python train.py --n_kv_head=1 --norm="rmsnorm" --norm_eps=1e-05 --positions="rope" --tie_embeddings=false --init="trunc" --init_std_down=0.00903 --lr=0.0153 --lr_head=0.00649 --seq_len=1024 --steps=5842 --dataset="wikipedia_en"
MLP neurons of a small language model. Each row is named by its layer, matrix (gate and up: input weights) and neuron, and shows model dimensions 0-191. Each number is 500 + 50 x the weight over its row's rms, rounded and kept within 0 to 999. Numbers have three digits each. A neuron's up and down rows have the sign that makes its largest values positive.
After each neuron's rows, "fires on" lists the tokens most often at its 100 highest values on Wikipedia text that the model never trained on.

L2.gate306:549532420564529450495493558517506515493448462501552487518495515553566486480477488388344462449516466502547496518488449431564418443439384509498567534488448486538519499441425473533509578579547412521573529590460492576544520496517442444466557492539576473470604537529550518446524443531453448465588522610494495472609492405512499518529549517613518507469507439533564545457544458570446556459492487482568589510512461468536472464590461473523532449492485447519512494538420440470516494550450489480421508460478510534416488484566431511484457515482526485607507493537461558503467579663417493585
L2.up306:489467456510652536454516519506493475487475484453592518511547505464571520493468499442433518456476454505585527480551487428590379409423469413425548506512560517544458478580448589482517537571499451456492584612444513507529505508551411454462512514551491507448520531471533533437504452548501442490554442566476515493584455467557475548553512447581561485445516451450466445554528489513478542441478497369543543599547487467394499473494451519562482368513485476549455496616420425448468490488458487520422542451487474453463419480562478456539531516545449510566472503524562475486520576632500456535
fires on: "us ", "Ex", "ex", ": ", "Al"

L2.gate148:418494594519480408439580545622493460491508467478619506432471482594605469467485530480537516593555573532538557504536564523507531456576513542443543517582484509518469479529510529531441526500441509500549542529496410431562580601477462486457509517502409583489532507501532519547529424515466440506515477514524532510481510539472526490634468565473475518500512495562573461515478529538475503451490541420520541567514432531501545445553448542522567471479492514466542556478420473538504502487551582472445592498417477461445548420595495482538549694449441569466592485511557481516557471476407565559
L2.up148:408506446600532584456416480604490490517464549500518530449461469432540595508414395526489634440488509546541480476444461489511490525391443439496501556481538570501470500494511492521459621546528528528460487489497491463604532517487508538464502587485400487462559526597542565501519509566413453533431433515603591498533511493488617599497490433479435590450510534462521534510401477591364488488476469493505514516472518535488514448523516525559489468391453411472462475524540586519549553473483505516497584494424600425533538437554473540524460554484461509519500544545523539517526519507446522477
fires on: "p", ": "

L2.gate162:469459463537602530461565569459362434545574457476439411491547487494412524523487530565464486568523442534489429448486433544509478426574443467495552494501523414547437467460534510417499466469551520436506565474553493444466533504439420525502538605546480486422500578466488461387503530593534476509465553451552436558566508500458554469437473475461450537571382433531500427552504475436423549507574515438562537478534536537440417502582462490534530440474507435414578532485563452495502502462531475453517528421442476462403461472547496463533487509538406439471483470571527518447548381469539504538
L2.up162:403453522541490454473402516533430405583532472517576409420475562534505513536563599537489527463512474527516467509443466568551544470521428522507468524525555526517545510579571495462441519505529571517449523507553580480527521497555518447535626575613562536410433528578470492423508612498478525520553543485474475533525424509410543444428557448485534418527501480492477471539575496434456526440514488455530578479475456557557402459571558510542540447500524509355473578538527420569453441565538535496508547468470467472438462498470525556462546560460522466546490531454463432421549481517406454429
fires on: "\n\n", "from ", "==", ") ", "based ", "is "

L2.gate154:567422455538583454507483555521425523455491533515529519539445500549563582525459506466456428459460518483494478491476529482443514464540521513515536562579481461423468530396545525503503539477444435536562582544529537488467502435408541521403535526466477524486526540447555481458478473507464562406417433564444601487617556548516548517448504592449513399545582476531484480492551462498554517517454474494590443638503467530525436542586518528484563480482547518463510507440582458413490409502431410546434568585518539499423550482526515486530476543509623585599541512448448437559576507520490512432
L2.up154:491580470584480464549593444611534464620478507596496504439469470425624513470438481495454542521433474494488503515516557455547503481477530504552473560519464438520491610536493544504490512531460454527590574581576504499490450561506476443473512442536520471572498572387498511525497464524526478482570438565490550468562464443533448395441546563394451478431520518470508462576534446456584464491431543426560482506403552476469536441513476535535535453582542496564607498509517512495444440473480427475526516425541451540523549489497591450446623488500594533556493486417496540512467549575449475423
fires on: "tor", "War", "New", "Don", "per", "US"

L2.gate308:466487520489454487496467483429581490517416498512513469582493449484472377482484518486625401394452443501547544519464481458535512471440486549547574538607521453590584503529566485505603471478532512462505580490511513484495358552482490464460550545481460546530506470442504437570425539417432579429477480523437469473518649490535439470482443584546445507545466539510576495471487632523565459468491521486542459582576419535631463518513536538492455464509462555553476430540471473511558489469478526494461542522389531549540508410559501440462535516470426515456459468438464500491442528509515571479
L2.up308:458476530471364482487480606537569468500455514492521521495439591502518424483445551526525479438509501440520540349417505516482455497524558509565485561550505519454536505490403447528486564389418441548488528517513467511561401531527462456499499558519428489662459517474508430490530550444448433466546519528473459497533543578533526470401489500462527586509518596468551479541534483525490505520495542479605432523453531466517545410455546510503587475444456491550475459528449547494430452497408480554472466502478462488597537348514536417447538476516485564470432391480511471497480516582438508414
fires on: "Gu", "Fin", "Sw", "Scot", "Bri", "Cap"

L2.gate35:422534489504517518534451521481476353491527572478442476525452490538576539547535417457513506537611575489574547495455497478432503520436469505531517521478574447398502505569583473490584388395500525604451498418430450647510512463471537483425529484498468547488479510507427450493468506412519559432559466442517529471508514598518545515561550433529469461549553551562456589471583506503515509538419492523578570588520461480510476487434412462562542490542497546524521484480514483491502500549513500521551559660507524452430517550515519582437470450605542430521447551427527482500456504500450466478
L2.up35:524579557511504484500621477479547400560562589475513585492493515576643477418407500460584562482535501580515524489514518424484432450439556504553557570536428475398476513471475540523495570434474490584499467486508540494469468480509576537445555556511402477507478547432556508532517424479454461459446478553496568515541500524535523488480509363512580543522506545627505530515498464549491476552390450485548480508516508485530488449462436458538561415540555573473492538524534572454561491587558432521437513531518468550487575462566510552468486500522470514501465539522490456554401547523629388510
fires on: ", ", "station ", "I ", "album ", "ub ", "K "

L2.gate269:533563504550606388481469561460471455479516522527469662454510572480532472532471501532424483565518506496507560519443406458515509449536571480559618479526481533451463465483461556516546513391517524499493505561492454418561517556519546575421536553459481578495595490450526510462515404365466390518515482495457394498472537435531448444541517415560533509480508522475511440469457551571405424481500538509570500516451503508493519551477468515585532415576475416528514484417523483540483498609493457451514488425525473549446470548536613541459462414514487464456437561616499478508562500492483491508
L2.up269:460597576555428475440454510487476480415540542471433524439564449496477500517482517480488504574505391538532524566485487477482492480526502467511523422563505453499445514536498558546493580493573496504532556463560550470528537558542627514485421508515519580500472616574471472466517412304525397508532495439555383511456527473473518467572496455629582494472446452443472490504505596558521479525469555532534550477474465514514519537547522501512501486500471519482517457554521543528543515458544548420496414439593505549517445508524490472382570517541433563499511559583522434476552427403514522612
fires on: ", "

L2.gate47:586589450564571504503566537510498375499496410547507461535501440541456486508490429591569469451453454418491442501555524540528472332495434528495603473512514444553462464482538440512538464600484513442535474504462490461611639515543468503537518482490513491508584504588447462513462528534464504530428546442533514434528499524469454422480510498620496483499487519537465519557525522503469515501420550522462571501401450555495543485448446562547462501485528542460461541517593416362500387530535519492572523485578407521441442510479483470524496531635477456505475529507602511478471464495462488462
L2.up47:474531448447477438453519492457482469585496423509498464528511501490452437505548544634514497452469517469501471484418457434532506530548501493415417496576598452535464524478517494510551434485518530575450528464449532455541538458533483423465554457502503453434503547525449439511495444530529473520479590473555486495519546496516467518564557511502563467582481539505612504444498475554545604528400481528511544420478511463505589499538403577624529391446422445557433569574585579377464540472441486519537543521527549496437460520472484548499425495504533452477560542570495567529487496437368494354
fires on: "(", "born ", ") ", "–", "– ", "\n\n"

L2.gate270:509582468490473506517431505487522488500481502461496540481421517533525387543531412512427485471546557452499481499529494555571488451487534481426547578477499545478511487433573558522496436515501451444521497646465463545479378445541464503514559502449417530417396474405492511535455529486495497473553498550476506571561450469451505416443578459500497468476553517546475599578594423529379504600532465510598563469552556553420463514537445466465536431464450464478470468425511481533478462626518469553522527508480466472500538527554558484531470536475598471391564521440420407473409491461562502578
L2.up270:502571440621515391399601493493447488553494498498476510503466601435478409520479420404495492465506493630537530510498537510484516524493458499458563585507438509476531530455504423411486518544474375592519541558519472457440453491469456559548450533497445510464548528448486500495496486437507511521600512488482392464574443465440553503461577542555528459558480433533468541431409492558479504568520599514492583441474452544474387499472496539499467478528398518476510528467504531515497551540518421541444505542375495542456497537574558484512417458497502434434421494492444420453509400543540446450
fires on: ", "

L2.gate344:582479496524592449531569536493509418455495634536477562497465471494485652514455475515389554461559520429470456522558491441513469496516510505510491483530506480627574510531475496522493555628492524441485545517392536529463596533584598531594494500494468495541578513519491455562509505484525447573522478553583506559533506545493543567476465471521471408525474444522501541505478569419529435596487490489500452512528445553435484471469579451595574444589541568592545435425518550562530533519525485455433561564507487493512535543425518480452543583477461537537473631488446518455544426486492481515
L2.up344:511508469508494561513521552447542477383505517626462475482524482422392460436509454446450606378407478469459531530492446476527504506474524460537511572578474453510485545494455532486381395492481403508473543546443515498522625507444453461546543538504447534563411486441452521488398572419370504544498527638516552518531439506481518557531557506548483449537522642479496503548501553450472457476519487436463533577484511536460488492492455446529568574465497507559561516473420492459511479537521453502475515555533531631449440485497458535449493586496457385508532492445547468525473487496448514525
fires on: ",", ": ", "thor"

L2.gate111:461584387509509471544528441457472415561482509536412462525561483528502554485605414565496484504486507534581523547544485450525470539469382500536410485476511464517590524409558579462586520501539441510517511547491399446500478536504447503416508462483467464553458578486389439429448569574605644514542443516556501423517459517497510520585572562491494464441498611457531526508530513558544560474495564505448491407543476496448490477513455516552600418446476524511441486384520524477474515549518546530544491521513426561425485520512614524479531427528539560542447498512467528548537480468450460556
L2.up111:475551407505550462502497470426488513485509455449502428551551510552521468550558536580552458514573549414566542545562466538564512517542431527468524484492595451541429503449559469571553499514494451471491487479455426493564464540556438504453374480402453448534491581509406392462470509588467612487460572478586480436488508559420515529576553509537553453457584515482564504506540456505456483451449612545430518382486548494383517578543469549599561444406512577518484462431541514513507501565501456523552487494541475525512439568470528478476477461513571557494493535470545548473452492448447395505
fires on: "(", "; ", ", ", "born "

L2.gate222:578549541446529539566479527543564391423458491417517526456554507631489478544499621541453417546592471521417544529491548529444480488509527563424570462585422460522474434410463424381500531427502510481512534453548499477468434552501436555451514435444525597445509428405470561543439461556514516469473495427487546491507542477483497452552484553515488529560442539470484517506561532452547617450551485557450472552506511427476510475520474443518579549384522427486524538480521493577534519593530507541498505566503544505466417504528553502450513613513548497452401432563553466509560502439507543489
L2.up222:590499469491541614535471487554594477572525525466529484440498442520500475438441565403550478536510555451491543469521455582534506530481453509460509480481564502487467431437567485538589527467505515415599499521541453481552487606533538546460527528423460539434534566524482569513507502531455549434493569450544530571474577481481518500522529546478444705440454597492472478561493464547474526408526416629495453421474520483484597479570514492510472623404528515448439471541555504529519531532560523535567505558472466469510530401492519573524591510499476473534533390529551455522510482485563508557
fires on: "| ", "ai", "See ", "- ", "ture", "under "

L2.gate287:563494528491513589484511429536536518495452522527458517495500531548527363436369444464445628512568519558468383459553571575527449527436550432457518460423561496533530483424505619495478400555550522521551453471497444460513503506558534488551415475505493471486510490500514484403495373554467467412519446439410528414504488488563440528409492540465586593481497568444442587539427553517520431569529507535421468525384447487464498485557496497511496481423473470442485495515509592438447525551398480565547498489469492485511511437493526461513485448528488435551501520444523457500582512498450473529
L2.up287:492469458451502514426501506581482494555480464541538509426516452486503418480495535411488545408563410481470467534502602548551471467553572534506511462485421551533609537511446562433529617461472444486594489479523582497501540480512514458656501519519507562464454485468515509446564583454532465498490518453466621484409494427544407508415473505468506492411542545448524432465545477482483499590450522546457394430510444512511531509518465527504475495426542440551452505540439524487561529461471526464514454379555429543536425461474530485518502617529537578522476503493557393603529582452503513421
fires on: "Fl", "Ed", "ed", "Wi", "″"

L2.gate20:514540541660517588542543484556390465496489472473416515480431523505488495581479572510501531534497529540537551479541525545537557485528478478502478489569456536561564460554490537469556495500498538589560542520466513603489548389507494529559490487540566551544473514555558513507519461494439435549448476375561523517493521541517434606546604452586595490537483502440528492549490495408479432382453524447461473486506428543569539571572510476505507411522510468439487436407526547566495628553578605533491525498481387522458461456537453529447514583499502472521502582528457443541460490524484411493
L2.up20:467508461464575546451581427491536526530386523460535529523478442558535461453605422524468547487437470495454449532497548429525561539480517528563494468509484517527484512598511397536451592533572497571488517544513481527443433476451599566574578463526452504546538499519508531559548552493569478492507544493508461430526537484479512522456383565501516499534462524471597467527523500573531518577477560510429434607504588405533500426591599605528466471562542555506471504461560519531509537451437479464491514517503594497459437425474475611555450472512503596441510558562489468509456518408564531371
fires on: "by", "by ", "feat", "Spec", "charac", "writ"

L2.gate251:489550527441480483399534462495412478497555529588542537365477407491479541504419610599497503476483482492524530573511558514429522460509467513510536527498371595460538364480476446449478664489437421468551509477491514495486524544558524462545528507496418468479442454584487510552530440416533521575426456463487403512471519469498451455413484547520534456468477557486548567476499497605581468537512463529476474397496494480408498466547513513495511531556497500468589543527496428621515524485457544481450434517479431524499427446548601494506488480572426556500568503544517495530524420482513571506
L2.up251:527472454547528452401550428523446450490532510554502510362508534454526540561454548566501475516477565491513541530451454452461542406438499491536526525499452551467482407465507526512508603441444438438519492464520521426471521522484509515528496446534424422530418496518486565473616433334475493604461429484504472535503548492515509444482462521523513513525529520505560484549468504562503466516495372509450497450511531462466495479579485463569425542544568508521566521576488340541434487476558460423511452539436407587586472481520580454514542494498414638435442489487549497557527456540478573479
fires on: ", "

L2.gate209:571570568475499488414537539521474428543588480529464557453444466549590495499415466509508455435573540551501526435441441563543501478520432508446493470446531504563499467429454594562468435579528513498488450451507467501520592442498564454479467448547470467535577525538414536447433514583486460447445447497466486628561530480491439485548563569552510513387443482510461404423455538404514495429442542514468540491571535484438542531481491465503513580442575463469451497437500487484480562491489417546543501384504539521552413551511421544443561458439410515469521472516559505474370557475484577532
L2.up209:435550485543517566602529381590559512531373460520562530494476486431465513560543509559502572530441455501516524536499517518528460468520493526612453493385488501576549393467502495534503531521499487542538605549512481473500485541607450565591542528455541439503465445539406562526580555550606541486524546470492545562462585568472501407526511439537500495472529450599496486570484515501598509503562538477560468523506396471606533462528436481511557501530549471526539514470579487536545515571577556525451550421526434527562486539429496571471484550477604545487505470502525554492403518501487597508
fires on: "is ", ") ", "| ", "was ", "by "

L2.gate60:541401434500496488524483554536540498450407516496517535434520480391494480512450486539420543411466511523518461538522484609588491495519509459527540563545447488577507516530488601504423476466565550468474582533360545542479481520588424450516447499435507484483404411422599411420518563581461498489489430547485551527626441506452528560479502564447507406522477535463500404531481468481490538452450497487508564525428535573507564485504455576517517460491482432476384514535544499595483523461527429456539489507451368504466529493455566509476553560451468546543589514522466474472560506563425458485
L2.up60:475396485508557450558483558479449477464444488456425538467488574470461542479532543551473404452482520522518547590458477584495566526512535429494646509495387586569576490575490466558484499470514514518501632563426550522434433511476428445468449563435495474523429412497566457370562563477423458473532418555437487490557476475452546570395532512406525435515545496511524500527521562513435501463443496463536586491457514491447523443529585512527506481566429520514474514508535450586450556510528475475556551479389451515470533509517540530473482548468516480500543497521514416430608446574453526479
fires on: "==", "led ", "- ", "part ", ", ", "ated "

L2.gate188:413458516502553557558601469555507409484614534520512482441445552494446455486495523450508527584502597455446452494484598467478469518478521482572582551489543574512427517549491558537470492504594503459456532507463552515399445501546535488544410598478551527520491460397478463560511438624507469494496650559549563447555483378546520490495489550583487527576534481494551448486608467590500507475488599464466491438429510486547489583505560460503580460540566588443540458450526484510525496497492517489533523481544574519386499519544451583487457568453464577585481497483508508494479496505503564455
L2.up188:441458438446472582514504386493502539491532522464580552547441536482559442555551464482464559535548587542552478570436474443526569454504430496527499589455458622492456591489464447510490548525461507557440450470495486511479368493492592405481434510469516468636443443494491543516543440536414450501455542576449487397555527494596493567550570510492541442527511503460547439387459480522486563474517523519429487415535547461517459595510492489504437479436550483541534476500452503495475523423480482517391463505463498473478538444425459525508385488569439499501426472442492608514458478444517466417
fires on: ". ", "by"

L2.gate218:562595484575531538557443444609510525444563502567416479482527419454451475601495421556387529528453453470482458538503460478507534445509476424540466550471483459549397470546471423519510442505443628486563446433511400469539553497529486490473515508488504411512532471530536492490528482473492535487596526528530469558529446371539499502510447563453567565465523536453502522531443508548566490575503438555418521548530506512521448487472596360497609474534598549562566458452485579446496480511448574488551496487468473496472503514485449517503412514352497524550503442486434575526561514494472495570
L2.up218:476513561545511497435447539561460548499514568479445516517514625607530450495471493519446548533459568506427535433517500534556588580535495521487534477501494573478573468529491619522429509464564480594544535480519543487543488452585489431519504421465423561436510545424533460450495514423556428553427534490504517623476513529518502504528549454511540505474531365482521567434493545446529413462572595634464405483525451526461576503442499467525498556502558398510449509486476491428530517474514525513586497516472562460477467486573464423449474485528478585430503446602548532523477544595537409549
fires on: "==", ": ", "early ", "from ", "="

L2.gate309:507475439550584566438463494456477497473546413472480504549484422526479451454511474465614497609456451474517564535495504474471492455512476543406517513479468537411554443516501488586597537504441518464495482525482520524461570498477493493517525374446556479493330377498515555506492576465487471488520493560482492570580547501558446460482493513431484492432426605539553505468481514513408524520543451452551589528454495475567459523504387569614544521494464485444462465527485610503541426511456496420587465551477525499485469611433456643518515495473502518474578509453474483495509447507526388470
L2.up309:462465430464512543483441496438566460552464530450488450550443501485599486454439481402594505503466460466568513489503518482415548519545514576451484574506521412382510494455507553521574499494349436545426468510565530572481498438393487494567498457378523500501461496524522508569524492453552502426550482541545474548527545516518512448536464560494495452390458450420501475500497517574555477522490554470524500494634621491507461537493379567595525499483546496459422463492476578489566508441459466537587544595478447517498576569499411495472492435480525468430531407467499543565434483483493523544
fires on: "coun", "such ", "met", "et", "N "

L2.gate336:455513518421513520440477463459464487534471484521502599395527520450478459515450501468456432539433532482533434634473528439472425543595475441453520540401434503393494431377406555527451543542494509449561468430453529478479565445562490455474509577510491511533519553515487489530491483471583473618505536420468564518510556530533518441471485566492511437603433437454520593453468505598427464562580447450494418463449512545517494451530562493533502384551515501542559555487581468525452563392537481509546564542465511513504467467407596501543467451495484512520528496451587440575469500508557514503
L2.up336:461520534485530524416469480455487502453556528525484616409502479402470454496379504525409504491433533487508377572392578452496406497555484412420502546492493525402511499428440600571445506566455488544562500458450509482481601500498471470504473593500545477482486516527479524570460497460509497586536436400523569555587583514558501386505467542477502496579484475434451577450482549571482395556539518480456414466419492551513460501582532459493492423508505494529506558483535525474426560482508458494521554483523522498493439510404573565554507451458453535501562414432513513496492533467597547498
fires on: "bl", ", ", "Bl"

L2.gate288:444491377525462557405441459491489539503545457523568499601511524486568490536522514557443544463533495533538560514443531542449539490454579457554471376509530517517500562504408458518544534441488512470518445563421503453497506553482529529421430399548551572508519508557572462555502508558488474470507401524534557576508509613484490541597486491476541362589412490518486503490507474531546475519521423538446440519552559580410548546464396454495512530573528600545416538547478507563446501415487428441475483504449485465463445523456487492542462531555576522458453456383501488564567525530448405495
L2.up288:525540434555400610468547401492524567475547578518515463556449488458538497466557561499523488517486533471492487512454519560518461388496407506383565423491602498524532534524526475448476524532528518512488507610497515592503538521448541427496470479473450530481452478505536482568522509525612533538485486591508556575501477517528499517623464435445498453513409479491560540519461482501547559471478473591383452540553601527462448479515487390514529506495520515429364565612434514566481486466439530558397450464558482433454485582451509551483531485462459465514537435519546419533530545512453406471
fires on: "et", "it", "met"

L2.gate45:534476495453503510475404569547496476574470383468547479488518453553465527535449546522525570443570540447521515473451521504368544425462463538478529538588538476497503526506494394461526503517511511432406521504603463543551486492525556482483441518506509482498551543546571565491562497503400549451467574554497492547509378632493496467509435614529526523541485413504513524529607532530492554598499568492449566507464569480534515566487478463409472547387448524471472508525589481541510437466552552571480554520441605505578452426496517548539484459466544503455561582605504526554436439475514564447
L2.up45:464543437477486537459406556561541505504433478476534469557553425427523441530384440446526551463530517528511503452491533534416581457461478535500517490471504503498468490442498474450502449541591583478464577547580446505537417413552475511431480463424474581477526450489502589470474410492472585406490628511452531498493459587517514493541438539505499480559476431438522415610563430514454538581479527428478581558495595451523514519473433463485427433474513537563410565525531518482518482485589500557482586557437555479582449420508496507615495498453518497495507539434515464555486508531546618537
fires on: "| ", "dep", "Rep", "ersh"

L2.gate175:564609479493457511557450547510514532523525466528548527471416521426493468509440518446431503473433540499570484515532404471478497463491568484541583526524461543483503574555420407522538563400480534518459477464538447493678463602594413549537465548513499438526570527512487468510510449408556505497444536490424474453455487432481542560554466488542537455453488430389508459532565471622580418490467527488469448482505518499584499627502480442621518509515512516532452578494448469587481498463471537533542418435539449472425447482515455508487462567551497488453538479385550465431483508472555472474
L2.up175:451567507562432593545487578541611474550464487520526547476532557452447499478534495446455495444484551551598481510516459520468568387526428449540443482477457561501507428582534507543489513456571513562538487518616420562457537501518492433472535522499529476475439543446581413571593445454516469487412488450382485510500535467550492483545433437493518482514550430464451550516520598663521534526531520447510561559495505460521488507445484473500522557564468442538492492509586489539466550494486572423560470416575482399599493403525511406472543586535515529407543535455541503478455505558514488547
fires on: "on ", "ar ", "s ", "in ", "ent ", "te "

L2.gate98:540604481527415467483555505566471509475485428511535531469478549461436433425401524475482532502582520516504510520521443385502514472460494537502453416503432540537451475494452588397485510611447464554526489514525506539555448511491502437537529449489557498489455528584520449529556470410583507438543516542479569438592461466598489542550566553421494539507469417548625476438500509478555577447511509465512513664545548573504556509540490524589587543508463534519501463530523549397534444530482612504442507591505493549512494500490536531427561509444376540587547533443465529550557494497510491483
L2.up98:516529595503429443400513513635516512510477504546463502456442527451484491444478479484503431498627472479492538474472469418518590498469466512416484424513502424527470468508521574419478549444472466472482497494533545552518418444541475383486549511523554562444485486509511454475547460427528565511507568451528494386482442504541530558501576514403524552516379408595542583445471576552523550530497378502511502576506502431475545478547447465641533571540427485483481536427495550440586417467475595495471550546513458495535571455481504608544560462495529508607518480454493462529504489489488479517
fires on: "ter", "cul", "fic", "Ter", "vic"

L2.gate79:457492441599436485487451447501471481473437529616455565484422609598462469498531550500384468515585592496540490508568509453461548520425471455509510592445448514428573479581481521407441583490466449573591534589448521486513485547459522475575556595551522492529437485467454412489467493400493526470590467430499440476538512462539524522498554536538482449557551458551514499452554451526513488550389534489542576475514442534489499538490487534566546528450436522530445503404450561517511478538494616367494526506513520582450488537525482415507487512483463420469450538468367528485493490519510460496
L2.up79:462516482516459495433515448417493483508460553595490503495492511622503475550487529409512452549532553524557523476531432510465457524420371545479460463483433516519546485568495478496461572420454447521551472544489485433555440505440527583522595547603505493545437423467572491496515481417477566484503489424548545567578583507535482559562496559531535454436526499537534436540420474475605520446466535553623593495466481483462544551487370565497571477487491562571415513426415511464523481440517503397581547481467492589391485566471467438494523521530463464548431541525451556461476519558459503502
fires on: "is ", "between ", "of ", "us ", ", "

L2.gate172:490504532394480459514554381501543491574607481633493459480479511518438537449500470607445485523605372473463480532479545576563551525467418558500442457484504462496479521481439494502488488495468468396478542524482578528510522487611489425444477528383435544529500452456489446594520493486468451474540478517511484427441375476526525462490452468559447487502508499437517525549588458496562553536575493517484552516442609583520450529479650490603571593438568546548569509511523533472467477498522486451459497481499474469563472503515497557487600470413481523588527555495502473525491538536557458546
L2.up172:491533514524442441502517479613495555480592541497454502524525614514548514485559572513502467552537530516488469448534506463450525536477443615559430509582468461413463513491426472563522513468476390465412525541488391466496441533531549454508406496419418499482551528542450448455473523540575441526455562539427581405488536539511536479548507498504460474543511456472553490513586499489580377475450561431539543555557563508513463426461563439566564501493507462597419464536498525482415483446400508533462506566500534456450488510477517539486575520475457547588372445419547511592542469516490408521
fires on: "rem", "pur", "cul", "of ", "cor", "por"

L2.gate133:518464554430507434410467477490425525525466543431430448608559562562515526456499472501478509532549492429611524495501505575486523476513449563517497443483546578483572520473502497469473511533512438537526515532536534446535549392502623506489521507508567517444571543612600438463427529550450567414561471437415515576559497556445434475562497546583530448539515469590476483558572535541543615450535500530558423495464502506489474488408465462519553475489632415491500530553515510612486463410503399499509601521545467510441533459451477458492519515570503472534525530519531479533489418587533571474
L2.up133:500504419586562519610472470466532528539541446534509620433519466525533584562477510450431486459475532491478482512477455504517410582500498450519571515426549492497438521556488419542456475545461504412495541527545501482530546484476455545530500546526500516520460434473527558424419531519553524442555560524548534487595491450545514530501482440521494655406531482526483558510384443495476468516406491473513516462488543472388496531516562471450481563479426481473614463415507562517560464414450569465441556439406570422462605533521529541630528479441405460474565496464523455517522492490549483403
fires on: "by ", "| ", "April ", "December "

L2.gate72:554538452553522458482472445541508511510514551525397446506486491471462573437482437541439549506483495503556494493575487601601450546520471489459460535565516539508628449452433515406536492604453443527565542534441484444565546552513472478456542468542532644517487505465491486479529455507557517482536529575515428426525358374544495444488460544493461521520489462430491428482485482448481449525468541465609457502520448497574512489431474477510485406510490494527474535431578513491503503447458526558533599511505483538420524444447442506361537586549539513609386476536498524514563621545504499480
L2.up72:501514441511546523446501503532501593543557508507436478498457473464521507480542480484482492472496470518491574501522494572588538560476535511450526522607475631478571449502460457448522538526542476524487482503391518448649410558492466449557454502436499521506504453421575458494506573552475439447579447510472497400487425412526558552437540534507504472565519493474495470496485447423488432472547536446567495540436407471468541500475441547534458459515481470509466482510490465480449550403426412569522557540474378491452494432371436479399496556476525472584397505543514549542558450632545399491
fires on: "=", "$", ": ", "}", "set ", "; "

L2.gate332:571507512445484441481515499421511531464495423488446489481525472434555514549545433467465412476489488517527442505463410567400596524521477467556437398463530448452501494487539508439508521575521590451544449629476371446423440376514525489506511581509463485519505490646430473496480534460429481420569472537578403580514466571461479494480576491541444524609486461569410524551545533436489577488575581471512539535545474561462461452537603443499531529549477469452518524567528470548551488506479473551533535534464572477469509524533441515568505450615516439488502587533482458516533497485462481530
L2.up332:522466499419537389460460411496519585426444429489512510434529500499539524537579542463448451520473513467487474544550523533366611526480476542460480443515518511428507512471478499481479530540530547474534531525412468511466372442504513443456531542446514489536457468557494513504534541415515487492554581476592417602555498522562407467546552454519436502554435426586397535480492463420484524484607548548523490496600483554453521392522508457562519453552537432460562469610486425487571462525488466546583587490464556416463598521523454536473522448561549449482582579509541505502494459499495464553
fires on: "ef", "exp", "tion", "def", "retur"

L2.gate340:569476453393456522519499350472585506542598477621545471421444523459490551512518587529519492562469481517540465502430464532566616487521486423464504534451472479474538451474539482599465512424510528535467474492473477491508577444571391564487473561472503408561462373574543492548468511454448439546439529421420464468566487366565506534482492512430543501545520504494533497500520567431541467576536495429470470494519474535524525440414530466462546433483469437545542450524568477510605497441497456522477505548511475482460460437462495522534450544450417618458460519464500461578456495552586540471
L2.up340:494541452517552545480416446494530483532406393479543553400494481436515412602460491494463466460542514475439488524445491483575553401534465444486530501547535516482540459495477485518544574470443527466393412504529529518533484465495536429590499565513616430480525502422490538464436544488421435504434510553574502509508465509472544465508485484592536495514526554495531548523511477528508459539557473474417518386541402559462416524484453441441584497538515474490528510484438448543523403597457466445515532477387514621493425447475577509598602399523507571466533542585475484521514391514515506483
fires on: ", ", "–"

L2.gate283:404521574477498486516571516485476454416598479448523483535531446513493607473500481524473525552466489441516571501530443559411513442502509454533499431449508480485415515478605569561528509559542439451477421458563473479411486524566496453512394449489576497499575547516477466457442588503543570557485500520507536572552550505477534465437490501530524482459481500506435469447591590424539499490534456568538486482493496452448443532537534512556470469526434544423561572390552520554528489531419551478486504490505498460419424456504598517476447618354509360483470425350521511499538480512502458494
L2.up283:553519574556663425569509469506460501496575528489491454479491488391500498528516419564525496505500528440510526517502472599500441491529599435501605424500507438450423588548502461576492511473499565507491523505575510531457495460533498520576390488556549474499500485466494532496490447436544551497574506492582518479569406476490513481548474438498492469527411495541432533467529528455432521545488446545528382410609396448462476463418498462525462482494491503431566524433552439471550480510413524504543530429461498470527531607484502490572565500444492426482497435394435539631569497541574481546
fires on: "– ", "contr", "based ", "ican ", "time ", "ating "